{"init_out_by_depth": true, "seq_len": 256, "train_tokens": 365600000}
MLP neurons of a small language model. Each row is named by its layer, matrix (gate and up: input weights) and neuron, and shows model dimensions 48-175. Each number is 128 + 32 x the weight over its row's rms, rounded and kept within 0 to 255. A neuron's up and down rows have the sign that makes its largest values positive.
After each neuron's rows, "fires in" lists the words (lower case) most often at its 100 highest values on Wikipedia text that the model never trained on.

L3.gate200 [ 98 114 119 102 127 111 105 117  97 136  86 127 140 128  94 110  78  97  89  66 105 125 133 157 202 157  78 129 162 131 139 107 153 132 164 148 104 135 126  91 133 106 149 104 133 165 146 178 155  98 144 148 175 133  60 120 145 132 119  74  97  99 119 200 119 146 156  85 149 147 139 166 158 121 162 186  82 159 122  65 169 150 180 156 180 165 102 121 167 105 136 136 116 116  65 158 156 132 118 173 115 134 106 105 142 109 159 164 141 165 102 156 139  88 120 100 150 144 189 135 128 107 152 134 133 167 132 160]
L3.up200 [117 148 101 110 136  91 107 148  64 102  84 146 142 128  98 110  78  82 131  85 144 144 129 139 164 149  98 139 167 135 106  71 175 126 178 123 124 152 103 100 106  89 136 121 157  90 171 148 163 125 123 119 179 142  79 117 176  93 133  81 132 123 138 161 105 136 146  55 166 159 158 138 131 126 161 211  82 144 131  79 134 178 190  92 158 187 116 106 162 168 113 114 115 134  88 126 128  85  97 140 127 175 132 136 134 106 173 120 105 138 119 154 151  95 111 117 149 183 143 118 107 137 135 112  93 123 168 154]
fires in: "each", "one", "front", "south", "east", "north"

L13.gate688 [ 70 147 116 167 170 152 139 139 170 141  96 158 117 133 159  88 129 160  94 120 130 109 127 142 132 150 115 152 160 174  82 103 142  71  66 137 129 123 151 156 181 170 113 143 128  70 173 136 160 118 133 103  91 125 157 150 120  98  77 150 164  68 140  95 144 149 152  90 102 124 111 101  82 158 145 157 161 120 171 156 112 142 122 106 150 128 122 126 148 124 153 177 149 182  90 106 195 181 107 142  95 172 144 139 122 144 152 104  98 180 163 131 135 109 119 104 177 146  82 133 142 155 144 170 131 127 117 122]
L13.up688 [130 114  93 120 134 170  65 145 118 130 130 176 121  56  93  65  80 170  88 125 160 125 154 145 151 163 168  78 104 162 101 139 142 128 143 161  64  66  46 118  97 142 159 105 135 161 150 131 105 147 170 112 110 158 138 144 140 159  50 142 125  69  91 132 132  91  96 110 151 111 155 138 132 124 142 132  96 121  81  79 115 129 161 140 120 126 148 133 153 209 163 167 123 133  50 100 120 123 144  85  95 123 120 140 115 161 166 197  93  82 168  77 170 131 119 174  78  89  76  64  84  90 132 143 108  96  93  94]
fires in: "to", "preceded", "succeeded", "of"

L7.gate445 [105 144 109 156 199  98 140 136 128 126 148 113 146 132 109 129 145 115 118  66 135 134 157 128 154 168  92  92 161 128 170 128 140 103 157 174  63  90 160 115 131  83 186 141 183 169  83  74 149  93 111 119 181 135 170 154 185 169  85 159 130 109 128 104 128  68 137 101 121 118 136 138 145 154  21 171 100 129 105 139  77 137 134 116  71 145 105 128  90  67 147  98 179  52 100 159  83  98 136 177 161 100 132 110  98 140 169 150 171 111 157 176 170 134 201 151  92  95 122 114 192 144 146 145 141  77  87  85]
L7.up445 [147  80  87 155 169 126 150 137 138 157 134  98 131 107 113 139 154 162  42 150 110 158 104 128 150 186 107 102 115 142 124 116 102 118 156  74 114 138 126 106 121  94 182 113 148 103 157  62 149 121 148 160  99 114 206 159 149  70 124 152 173  79 100 126 100 119  72 162 137  98 116 126 203 128 123 153 140 161 147  91 113 127 169 106  76 131 140 163 141  96 178 171 135  70 112 102 128 123 100 177 172 148 177 163  83 104 157 137 185 110 156 141 110 129 157 147 105 169 112 158 134 112 147 115 122  60 133 109]
fires in: "on", "of", "in", "s", "for"

L15.gate304 [110 118 134 112 183 146 146 110 160  83 153 145 113 106 152 119 124 141 116  88 123  87 157 145 139 157 109 106 150 159 161 146 155 149 108 157 186 144 132 101 131 113 123  76 145 114  79  64 138 186  87 151 144 104  75 165 129  82 130  80 166 150 115  94  82 127 154 157 185 101 121 130 101 152 103 146 103  48 138 156  61 189 173 123 136 117 124 124 132 142  99 142 117 109 180 164 140 145 141 157 162 159 144 147  89 110 183 159 179 179  86 162 186 134 117 167 143 111 131 122  74 146 131 103 144 147 180  88]
L15.up304 [110  95 145 110  97 146 111 148 141 164 133 152 171 166 149 149 161 155 111 132  86 160 109 165 171 127 133 158  86 145  89 190 144  97 190 136 136 151 103  77 124 147 144 123 138  95  92 151 108 151  91  49 129 157 148 130 146 132 132 152 129 118 105  98 172 136 139 180 122 155  99 117 147 149 152  94  79  89 153 100 143 129 159 136 143  96 123 146 161 213 107 142 147 122 189 175 144 125 148 164 194 174  66 162 158 129 135 108 130 175  96 139  60 138 112 123  74 162 131 115  75 100 101 128 113 107 128 147]
fires in: "also", "to", "not", "just"

L10.gate566 [118 176 152 109 175  97 113  94 120  81 131 153 169 145  98 159 144 136  50 123 129  99  81 129  59 112 198 115 141 149 145 114 134 147 102  97 166  42 109 110  94 103 123 106 188 118  95 104  69 144 170 142 153 136 169  87 124 164 128 120 170  75 133  65 186 136 123 153 143 140 109 157 107 110 133 118 126 150 113 141  78 167  89 126 177 143 121 105 102 174 191 173 153 186  82  99  84  85 128 116 108  94 113 121 146 161 147 138 139 133  57 188  86 156 122 138 179 138 134 144 141 134  94  89 136 176 136 118]
L10.up566 [134 216 119 216 113 149 127 167 131  98 153 134  95 124 152  87  81 143 159 167  95 106 117  87 157  68 108  69  93 170 167 126 133 101 154 132  88 108 111  74 123 129  93 134 187  96  89 139 151 159 175 102 121 127 170 150 150 145 147 154 158 123 112  81 128 187  99 152 192 140 134 162 153  57 115 200 141 108 124 146 125 125  85  93 158 123  75 115 128  94 189 123  69 189  83  65  76 142 144 146 144 104 167 157 182 113 131  91 176 113  85 132 102 182 128 159 150 110  66  94 132 165 114  90 112 146 121 155]
fires in: "of", "top", "hot", "pinfall"

L15.gate442 [182  88 183 158 107 139 218 115 199  92 127 159 126  92 128  91 130  99 146 104 122 148 174 171 160 120 144 133 116  89 122  70 114 147 126 179 152 184 193 116 133  93 134 172 124 154  78  75 184 129  87 113 172 103 178 103 145 140 174 144 117  95 117 136 109 138 120  92 179 101 107  71 147  66  72 157 151 175  99 138 170 155  72 131 153 116  92 121 167 176 150 109 146 127 104  91 150 111 117 118 152 122 129 142 172 120 124 103 109 115 134  98 136 171  61 126 151 142 139 122 154 170 155 114 112  92 146 144]
L15.up442 [171 160 128 153 124 187 119 100 154 144 100 215 114  84 117 143 131  85 139 166 111  76 171 116 106 130 194 149 181 139 173 185 162 133  76 145 128  87 135 193 114  96 101  92 146 147 165 114 148  89 112 114 158 104 163 114 116 141 160  92 151 133 102 102  95 144 117 159 117 188  72 120 168 122 105 138 150 130  80 110 115 224  78  70 134 108  94 144 118 181 117 152 163 157 127 125 119 109 148 144 111 122 193 116 127 124 100 148 161 111 113  97  87 136 168 153 128 153  66  98  87 155 113 131 117 135  72  69]
fires in: "of", "t", "s", "ll", "i", "m"

L4.gate34 [179 135 116  93 147 163 160 125 209 158  96 116 139 178 101 140  85 159 126 107 136  76 156  96 114 115 156 166 102 116 129  85  80 110 122 107 150  99  74 125 164  86 141  78 144 137 127 111 101 108 141 125 113  89 121 150 141 157 145 102 166 195 157 145 153 178 166  99 165 103 206 115  87 149  82 146 116 141 109 157 141 138 118 147  66 155 154 126  89 118  87 145 133 110  94 143 146 131 114 130 122  95 152 114 165 165  69  93 102 131 132 133  46 178  86 123 113 145 160  92  66 105 101 117  51 117 169 209]
L4.up34 [158 126 151  78 129  72 143 151 192  65 111 161 152 163 102 209 142  98  47 141 101 110  97 130 101 136 130  99 159 102 165 137 115 186 148 145 115  88  67  68 144  56 146 117 108 151 163 118  91 121 157 119 119 118 175 135 148 119 128 147 102 136 110  91 105  56 142  83 134 146  74 166 137 128 117 137 122 140 168  65 159 138 118 137 156 153 197 138 135 112 157 123  98 166 123 111 184 123  90 108 105 155 174 124 143 173  73 169 163 132 172 162 101 141 132 128 150 127  65 117 127 142 113 119  97 161 123 122]
fires in: "it", "song", "film", "he", "career", "see"

L10.gate586 [119 157 151 114 172 164  95 126 167  86 118 143 105 135 129 133 122 174 105 144 163 132 134 123 154 105 152  93 193 182  68  78 164  22 173 170 121 159 140 103 110  83  93 149 137 100 162 144 123 108 152 131 141 182 187 173 111 152  95 119 122 130 188 118  89 140 165  92 139 178  88 137 131 157 124 149 146 153 159 148  79 126 110 144  83 104 156 106 191 198 118  87 128 127  70 167  70  97  75 132 178 138 161 141 125 114 167 107 175  98 166 134 125 109 152 162 153 131 120 117 174 109 175 136  68 176 112 145]
L10.up586 [159 180 124 110 169 117  92 124 104  85  89 184 168 142 109 158 180  81  77 120 196 116  96  65 132 154 165 131 165 144  75 153 126 119 149 155  97  71 163 117 153  92 154 137 101 140 157  90 107 159 114 110 145  86 134 169 157 111 105 139 110 128 178 108  98 149  94 147 127 150 145 188 182 130  90 147 135 141 194  73 153 137 110 118  97 141 138 186 130 103 178  90 156 108 121 145 102 143 143 207 163  98 173 116 146 150 160 156 160 114 106 196 126 141 124 126 139 111 153 103 130  94 138 131  94  86 112 141]
fires in: "of", "on", "with", "about", "understand", "by"

L3.gate393 [ 82 172 142  99 128 160 162 110 152 139 135 163 140 123 150 159  77  81 144 128 133  71 110 125  93 144 133 110 118 106 181 134 102 119  73 117 114 106  57 152 131 128 131 102 185 169 179 142 109 136 149 170 172 136 125 176 120 163  87 139 148 113 140 129  85 141 124 141  93  97 126  90 103 142 186 127 134 156 140 190 117 187 149 162 101 106 165 158 162  59 109  97  91 132 149 114 122 129 142 144  54  82  96 114 174 137 132  74  99 167  77 144 114 156 122 135 138 102 146 116 141  94 126 116  42  98  68 185]
L3.up393 [120 135 120 113 101 159 163  88 152 123  78 144 147 146 168 168 158  58 124  96 153  93  80 134 134 104 149 135 136 100 144 148 133 149 143  99 120 119  68 129 109 145 160 123 160 106 143 121 126 144 188 142 151 148  62 159 139 212 115 124 141 125 160 158 159 124 152  62 108 156 170 138  80 162 100  91 120 155 170 160  86 125 162 185 107 119 131 212 161 129  63  69 132 132 166 130 110 101  82 149  83  70 117 134 152 133 162  97  80 171 108 109 109 119 123 111  96 107 123 147 106 130 116 113  80 123  82 106]
fires in: "song", "album", "track", "single", "film"

L7.gate451 [176 167 140 116 116 110 156 120 113 159 155  87 126  74 115 175  70 191 148 121 119  84  83 117 127 126 146 129  65 135 187  54 154 119 109 124 149 150 110 123  78  65 135 136 132 150 171  78 167 174 149 138 134  98 119 201 150 134 152  90 166  54  58  79  66 161 102 126  99 117 127  88 148  94  84 120  90 103 118 142 162 145 116 137 166 112 136 156 110 144 118 115  99 200 113 154  80 146 133 129 139 175  87 136  98 113  99 122  60 161 142  73 157 134 132  86 162 116 159 115 157 170  78 124 109 132 113  84]
L7.up451 [180 161 125 120 144 169 126 135 103 126 108  64 112  93 158 151 134 159 169 128 122  94 107 130 148  94 142 124  41 161 196 115 128  93 145 156 165 157 122 126  89  38 151  97 129 175 202 121 127 122 173  98 169 101 147 164 135 127 123 157 162 124  72  78 109 153 136 164  85  90 107 119 141 113  78 128 113 132 161 157 146 176 130 181 157 101 141 155 119 112 161 133 129 141 102 158  92 146 107 123 142 111 104 131  93  93 141 135 116 155 126  60 134  57 121 163 153 185 149  96 161 174 141 125 120 168 124 106]
fires in: "many", "of", "several", "numerous", "few"

L15.gate322 [141  95 118 181 113 156 111 134 120 177  50 126 151 123 188 102 107 165 153 134 122 127 121  98 102 101 104 141 128 179 127 132 107 122 136 158  73 117 165 136 115 101 100 105  84 143  59 131 189  74 121 104 136 160 113 164 149  92 184 102  77 117  88 100 184 123 122  95  75 165 102 130  99 132  36 172 112 147  87 162  68 144  63 143  95 113  84 135 162  86 132 114 141 127  96  79 117  95  69 158  93 108 160 196 120 160 127 136  93 111 101 128 150 150  95  85 171 142 119 106 123 147 114 126 111 121 158 153]
L15.up322 [ 64 131 152 103 162 134 189 171 135  92 134 142 171  91  93 137 103 130 115  94 154  91  54 121  64 133 138  85 153 122 105 140 160 120 145  94 106 175 179 165 135 126 130  58 132 178 136 137 144 144  87 137 167 195 156 165 106 158 129 159 126 186 166 132 133  90 137 135 170  88 191 171 118 137 162  87  73 106 133 147 115 104  75 143 108 172 141 161 171 139 166  99  79 140 139 121 170  65 130 141 105 126 143 153 101 126 136 128 132  56 124 169 150  76 144 100 142 158 158  90 117 148 113  90 118 129 113  34]
fires in: "for", "to", "from", "of"

L11.gate580 [124 137 127 123 133 148 184 113 215 132 165 140 143 113 134 141 166  93 116 122  93  88  76 155 121 119  75 161 197 145 120 126 166 128 114 197 113 158 140 180  84 170 176 131 150 192 128 127  96  71 136 107  96 168 161 173 125 130 156 151 160  95 152 176 136 162 133 132  78 141 100 120 167  86 117 219 122  98 111 137 127  93 125 128 119 143  89  94 123 117 135 139  85 112 119 189 108 183 126 137 194 153 142  93  87 206 159 111 129  87 108 142 161 113 147  96 135 128 141  76 124 164 148 143 146 176 106 119]
L11.up580 [119 152  22 119 125  66 159 140 164  78 159 152 140 126 174 143  98 118 158 101 134 142  85 131 115 121 129 103 159 144 116 136  51  83  91 131 118 133 190  92 178 147 103 156 128 136 130 133 187 128 135 150 120 159 170 139 138 130  83 155 194 149 153 161  95  96 145 153 170 121 142 121 152 135 121 182 148 104  98 105 115 144 146 149  97 107 130  94 149  73 144  94 134 132 185 172 127  99  96 157 173 150  99 103  90 162 178 120 166  90 138 188 181  96 118 116  99 146 130 118 142 116 185 149 156 105 122 136]
fires in: "s", "in", "of", "on", "wrote"

L9.gate518 [ 80 111  94 111  98 107 160 142 158 134 144 105 140  90  71  80  59 116  30 109  98  95 151 150 168 183 146 111 177 109 146 160 141  97 158 157 137 123  97 116 117 114 193 177 130 167 122 141 129 183 134 121 128  96 155 126 150  55 106 115  97 117  75 146 101 118  71 102 119 141 127 172 139 135 177 129 166 132 116 142  78 125 115 112 183 129 180  57 165 148 124 163 153 151 141  70 127 116 105  86 128  97 147 125 180 103 148 117 171 137 104  99 113 155 151  98 112 127 197 147 181 155 142 202  95  68 106 120]
L9.up518 [ 75 124 102 100 118 147 177 102 164 101 177 157 111 137 112 123  95 108  66 131 140 116 156 175 153 152  89  94 112 113 161 163 201 110 163 151 156 144  88  91 100 100 112 127 115 120  99 154 146  81 103 126 102 134 145  70 117  94 117 140  87  99 117 148 124 152  96 133  98 172 110 114 105 145  92 110 203 143 118 164 135 176 134  80 141 219 141  86 136 157 112 168 167 148 141 130 138  79  86 122  55 169 128  79 172 130 118 134 156  65 145  49 171  99  87 159  98  84 139 160 110  89  85 184 117 125 156 104]
fires in: "of", "as", "in"

L4.gate674 [133 107 112 123  91 155 135 135 144 154 105 166  86 136 139  83 142 153 139 145 121 138 123 175 156 145 125  99  88 168 128  95 133  64 150 156 143 156  87 133 113 111 144 194 129 122 140 106 118 130 116  77  83  93 136 125 174 109 121  52 104 118 120 103 143 172 118 152 145 117 153 142 178 221 156 148 170 123 146 172 122 155 153 135 137 140 115 143 204 160  97 148 181 155 138  69 131 109 113 183 125 129 100 217 141 168 143 109 188 128  94 153 126 129 168 129 157 106 163 106 111 128  99  72  50 134  89 119]
L4.up674 [111 117 128  75 123 166 117 111 107 135  98 168 145 117 139 142  73  87 107 150 189 143 160 169 137 136 137 167  92 164  68  83  87  88 155  75 124 171 126 159 130 132 165 137 153 102 109  98  66 105  92 108  90 129 114  64 221 122  99 124  73 113 128  74 146 174  83 167 163 105 111 127 128 187 109 128 182  94 111 159 100 175 146  71  91 106 114 149 129 171  82 130 152 173 126 104 155  44 132 118  79 156  91 192 159 145 118 104 172 161 135 136 163 111  97 105 130  88 153 104  95 111  93 127  73 116 108  86]
fires in: "may", "not", "to", "ll", "and", "must"

L15.gate353 [116 151 154  60 171 144 167  84 144  88 114 141 183 154  98 126 133  94 109 125  79  94 133 113 146 159 141 147  98 134 136 134 116  52  41 177 187 114 158 124 112 166 112 161 219 119 119  91 148  89 131 121 124 115 130 190 207 151  87 174 181 117 109 140 154 119 157 155 125 104 147 117 123  96  50 247 150 114 133  69 149  76 102 124 173 109 102  97 130  84 145 157 134 152 135  99 120 146  79 163 145 129  90 185 122 165 163 124 146 129 141  87 123  92 121 167 125 107 167  87 139 108 103 120 122 173 121 167]
L15.up353 [ 99  82 158  89 167  87  83 108 157 107  87 110 177  71 139 148  74  55 136 122 119 103 110 145 125  89 148 106 166 151 192 145  52 114  99 129 138 187  97 165 181 136 140 120 171  93 155 143 133 133 128 117 136 180 205 134 110 130 145 160 135 133 155  69 136 138 132 134 148 118  98 209  87 121  87 156 147  84 122 100  75 151  93 159 105 136 123 122 133 133 172 101 134 106 112 100 140 162 101 178 123 179  66  69  95  85 143 142 135  93 215  95 161  43 115 156  79  77 154  91 166 146 101 164  91 100 193 173]
fires in: "and", "its", "of", "from"

L11.gate607 [139 169  67  48 130 133 104 193 163 162 115 111 157  80 117 165 175 109 150 114 111 112 172 177 161 153 157 137 161 150 104 136 210  95 175 135 145 118 134 133 174 165 103 158  79 125 101 116 120 122 145 116 125 122 145 154 152 126  96 122  89 136 132  79 138 122  87 136 123 145 245 128 123 173 136 184 184 138 184 131  51 122 159 111  82  70 136 167 165 118 147 145  63 112 139 138 184 125 110 172 178 124 128 105  75 192  97 123 148 181 134 114 105 108 171 178  82 110 139 145 151 140  85 107  81 109 161 116]
L11.up607 [ 92 148 154 117 133 132 134  77 156 105 137  98 165 168  96 168  65  91  85 101 164 127  78 118 163 137 155 162 124 107  97 169 142 132 185 121 141 116 178 131 105  99  83 123 143 169 127 131 153 140  82 168 136  94 158 174 125 109 123  71 111 101 101  55  87 144 127 154  94  98 103 144 153 106 141 127 155 148 132 116 123 149  94  57 119 154 180 134 186 145  26 207  96 210 142 138  90 133  97 130 136 153 156 111 123 116 100 146 121  83 117 132 109  73 180 158 177 100 171 142 108 171 124 104 153 102 112 134]
fires in: "to", "in", "on"

L9.gate520 [134 155  96  95 138 102 120 180 227 108 125  78 131 135 159 134 132 116  40 117  88 167 130 172 151 154 136 108 149 186 124 137  99  96 132  74 101 177 157 142 169 126 135 144 106 113  92 138  75  89 142 129 143 101 142 119  92  94 106 100 139 125 131 131 104 124 103 105 117 169 172 153 133 103  98 131 131 145 159 129 102 132 123  51 107 120 113 119 146 126 117 142 127 125  80 152 120 186 142 181  92 133 124 111 132 102 109 134 173 181 134  74 115 103 176 157  63  91 120 163 111 108 114  96 119 152 136 168]
L9.up520 [121  91 103 156 121  98  95 103 172 120 126 160 153 112 101 127 152  40 144 140 187 189 108 146  92 147 128 133 125 154 102  80 128 137 223 126 146 124 156 164 142 120  97 110 113  33  96 151 163 107 135 124  52 195 132 100 104  38 131 144 131  92  76  92  74 102 150 170  87 160 127 132 112 126 126 162  92 140 169 128  76 161 122  82 125 115  94 128 157 156 177 114 153 130  78 106 125 141 164 199 113 129 153 126 147 168 118 140 171 141 138  99 117 120 153 113 119 109 137 115 157 122  51 140 109  89 141 145]
fires in: "in", "to", "of", "corporate"

L15.gate184 [149 145 100 142  74 127 144 100 107 123 127 106 165 157 171 120 123 125 198  99  83 170  99 110 109 123 120 111 127  55 118 103 190 149  65 132 113  98  98 133 109 145 125 122 136  95  82 105 128 160 116 130 133 104 109 150 131  91 152  99 161 167  99 130 102 146 122  65 145 187 100  72 139 100 144 106 161  96 162 128 154 146 142  74 195  89 149  91 162 119  53  43 170 105  82 121 154  71 172 166 160  78 118 108 194 141  80 180 150 123 153 170 154 115 147 115 127 116 115 122 108 190  90 173 129 159 120  42]
L15.up184 [ 60  98 144 124  75 219 130 105 128 125 115 144 172 137 147 126 163 182 113 169 145 191 168  89 149 165 160 133 108 113 105  66 163 153 113  91 152 134 152 113 159 145 131 210 162  76 104 132 112 174 194 115 130 170 172 109 146 137 116 130 118 155 128 123 130 161 120 155 123  69 180 145 146  93  91 124  96 136 123 103 148 127 161 107 178  92  52 183 132 126 111 143 143 137 114  86  96 113 149 103 134 128 129 162 180 152  91 148 118 134 109 127 163 138 164 111 166 112 162 142 106 131 200 128 131 149 161 123]
fires in: "was", "the", "is", "are", "for"

L15.gate607 [143  93 142 129 155 151 104 116  68 131  52 174 141 135 132 162 111  96 126 140 148 127 112 119 104 104 172 144  66 152 124 127 137 124 119 105 148 113 144 129 114  98 155 145 173 158  82 152 134 183 127 154 205 105 185 143 169  78 149 148 162 112 123 120 181 160 105  98  99 183 154 125 145 132  43 169  92  81 116 156  63 146  56 147 175 126 114  90 134 166 148 150 148 163 101  47 160 120  95 110 136 156 136 134 138 157 109 183 147  95 112 124 116 121 116 167 159 115 149  97 147 133 121 141  99 131 231 113]
L15.up607 [123  84 118 101 128 177  80 120 130 126  74  89 156 106 164 146 119 125  85 115  82 104 144 173 152 106 156 160 107 127  92 166 127 121 131 100 102 132 115 160 159 103 125  62 179 131 107 132 134 183 164 176 165 160 137 114 123  94  84 164 137 163  89 123 100 160 128 119 102 132 117 106 161  91 116 146 137 141 144 144 103 127  82 106 191 108 146 146 152 141 189 143 127 159 166 125 108 116 102  89  94 156 153 152 121 106  95 130 147  70 123 124 126  76 142 136 175 164 101  87 145 179 130 113 105 132 120  99]
fires in: "of", "in"

L3.gate151 [104  90 167 153 128 134 139 116 129  65 161 133 136 142 113 138 135 137 111 138 145 127 178 137 137 147 117 114 148  93  97 155 120  98  50 143  63  91  90 143 127 117 116 109 135 154 120 135 140 177 102 138 141 185 120 133 128 109 111 141  58 163  60 132 153 142 118  91 126 108 139 158 153 156 194 168 133 155 149 159  57 162 130 157 100  61 123  98 111 127 137 205 120 194 163 106 180 119 203 149 114  68 130 131  92 154 157  74 134 180  64 159  99 110 214 105 192 110 123 133 157  89 161 141 115 136 194 160]
L3.up151 [154 108 164 115 162 138  84 137 125  71 120  94 143 109  69  97  94 174 110 158 171 130 180 132 205 119 180 126 143 124 136 139 153 110 114 150  61 117  79 138 123 115 111 136 135  99  95 123 149  98 146 136  75 165 123 100 155  98 166  96 129 206  37  86  63 136 108 122 149 108 174 127 183 129 116 173 135 130 168 139  95 152 108  97 155 141 142  83  97 163 168 177 133 196 149  70 154 164 177 119 163 148 120 197 131 184 135 119 121 145 158 131 143 133 123 108 133 150 120  91 137 188  99  97 160 152 108 171]
fires in: "of", "by", "to"

L11.gate557 [164 159 116 102 117 138 147 106 154 106  94 127 143 109 180 103 117 130  95 100 170 155 131 179 142 192 113 109  86 166 114 131 104  84 108 156 136 109 179 142 133 116 134  84 142  65 115 135  97 125 144 170 124 175 132 109 137 153 126 136 154 118  98 146 116  91  50  92 142 124 145 102 144 161  61  78 145 105 143 102 135 144  94  80  89 110 124 146 137 163  75 150  91 183 115 107 104 122 119 152 199 128 162 138 106  70 118 117 149 145 132 125  98 174 126 128 126 131  81  99  94 160 142  76 133 181 123  94]
L11.up557 [ 97 116 118 158 149 174 108 109 124 149 138 107 106  61 194  88  70 147 100 137 145 170 149  53  63 175  84 166  77 138 134 105 155  71 153  91 120 163 132 102 110 145  87 136 172 102 115 136 120 156  53 104  94 151  64 162 161 118 131 151  66 120 136 106  94 193 132 147 155 136 129 162 154 114  93  97 110 146  82 100 180 143 123 164 135 121  89 118 164 117  96 105  96 130 134  98  95 112  86 138 147 175 169  78 136 112 132 157 145 184 174 106 146  90  78 148 185 115 128 117 135 111 195 109 174 131  98 127]
fires in: "the", "of", "for", "s", "in"

L10.gate78 [ 81 107 136 179 135 166 151  76 107 107  99 106 116 144 136  84 183 209 144 103 141  62 104 165 178 116  75 109 113 139 117 107  80 102 141 162 131 125  99 109 107 152 104 136 230 150  98 106 108 137 134 159 106 151 136 178 181 108 138 107  99 152 135 169 116 135 103  98 105 147 174 160 127 122 146 141 116 106 185 148  92 145 147 136  76  90 129 153 122  75 157 135  70 162 112  69  86 126 140 134 115  73 139 115 111 106 140  91 114 136  99 125 104 151 159 199 140 136 155 137  97 156 170 102 176 118 145  77]
L10.up78 [149 176 107 107 170 138 164 119 146 130 134 116 164 128 150 107 155  97 120  99 114  96 100 135 110 145  86 194  33 127  72 179 164 119 140 104 108 107 152  99 140 113 109 113 132 143 123  74  91 155  62 180 119 119 153  88 157  94 186  84 148 131 130  88  69 108 153 119 158 117 139 123 164 122 141  85 105 112  98 152 131 114 140 159  91 119 129 178 100  91 124 106 163 122 151 119 152 108 100 139 102 117 157 187 137 115  72 179 139 154 144 130 143 124 111 118 152 117 224 126  18 122 131 175 131 150 131 147]
fires in: "of", "on", "in", "for"

L7.gate232 [166 152  59 161 128 161 139 148  83 132  92  72 151 100 151 157  84 109 122 105 190 107 183 110 136 127 139  96 100  96 142  50 139  92  89 153 153 178 102 140 123  97 166 168 119 103 101 144 133 129 137 119  52 174 150  68 173 154  78 146 151 161  81  80 121 156 149  80 122 116 151 122 102 140 149 152 124 137 155 130 167 198 129 122 128  97 150 131 150  78  75 149 133 139  92 117 136 155  63 189 168 149 136 180 135 225 121 118 154  99 168 105  97 120 195 121 161  88 165 103  92 169 129 118  84 106 114 152]
L7.up232 [151 137  88 175 153 162 159 171 154 116  57  91 140 127 158 139  96 117 118 122 145 120 165 159 145 146 135 134 130 110 127 102 153  73 122 154 125 163 101 133 192 137 150 138 148 112  96 164 112 106 137 143  61 151 165 103 161 156 107 105 157 171  98  60 139 158 122  77 105  88 143 157 139 134 152 114 159 179 158 131 150 143 120 172 133 110 144 121 150 108  67 145 162 174 128 139 154  89 137 188 192 207 149 200 182 205 158  93 108 124 174 101 130 136 165 105 171  64 159 109  41 142 113 123  61 115 127 180]
fires in: "to", "can", "civilians", "may"

L4.gate157 [136 152  97 150 148 129 158 142 106 119 120 132 148 124  66 105 115 181 139 142 111 110 133 185  69 170 109  91 107  92 109 166 123 121 157 169 170 136 131 105 135  56 178 156 164 114 106  45 147 110 180 115 178 196  80 157 148 106 102 126 114 137 109 116 126  96 187 115 114  78  61 170 126 136  90 124  79 136 110 107 199 170 196 141 157 147  71  92 179 104 195 134 106  91 101 162 110 128 134 171 153 138  98 146 101 137 176 123 190 176 113 132 101 128 177 148 128 115 153 163  90 140 122 137 132 144 118 152]
L4.up157 [128 146 180 165 185 143 136 116 148 126 196 110 161  91 145 131 179 160 142 138 127 112 166 157  48 165  93 125 107 149 105 164 117 159 169 146 154  64 152 157 110 128 126 154 170  91 111  46 142 149 144  90 182 148  78 153 114 127 177 167 119  92  87 157 143 123 141 184 140 110  71 137 107 129  87 127  88 133 128 124 139 125 183 144 129 183  54 154 105 139 116  93  67  72 121 136 148  70 139 179  75 117 171 106  48 127 172 120 144 126 125 172 103 149 205 154 149  81 149 141 115 149 161 163 105 155 122 120]
fires in: "of", "for", "banfora"

L3.gate570 [138 165 123 141 174 144 116 128 130  87 115  86 197 117 153 164 109 105 105 104 136 213 194 146 169  98  97 133 137 130  45  71 116 120 134 161  88 192  93 146 121 148  86  92  98 112 120 134 165  81 172 131 184 162 114 120 101  94 231 128 136 139 116 150 107 131 115 111 168 145 123 131 144 103 103 139 118 139 137  89 178 188 122 142 150 162 151 134 117 117 110 161  98  91 147 177  94 106 134 127 121 207 182 185  87 138 148 113 160  95 138 116  89 169 109 131  89 140 126 147 143 110 180 132 106 116 119 176]
L3.up570 [124 116 148 120 164 108 153 133 123 128 147 196 163  92 123 129 139 115 132 116 107 167 175 142 132 128 160  98 140 146  44 134 123 157 160 156  92 179  72 111  86 178 127  57 148 125 139 106 164 128 167 154 188 131 100  84 133  95 157  91 144 153  62 101 121 118 117 160 123 136 140 126 137 109  82 123 143 169 127 100 104 110 131 135 132 142 122 133 161  86 106  80 122  98 106 146 102 108 126 112 169 175  97 215  96  72 140  85 150  52  75  93 109 156 147  72 134 102 119 115 151 126 109 144  95  90 109 115]
fires in: "that", "each", "this", "one", "either", "corinth"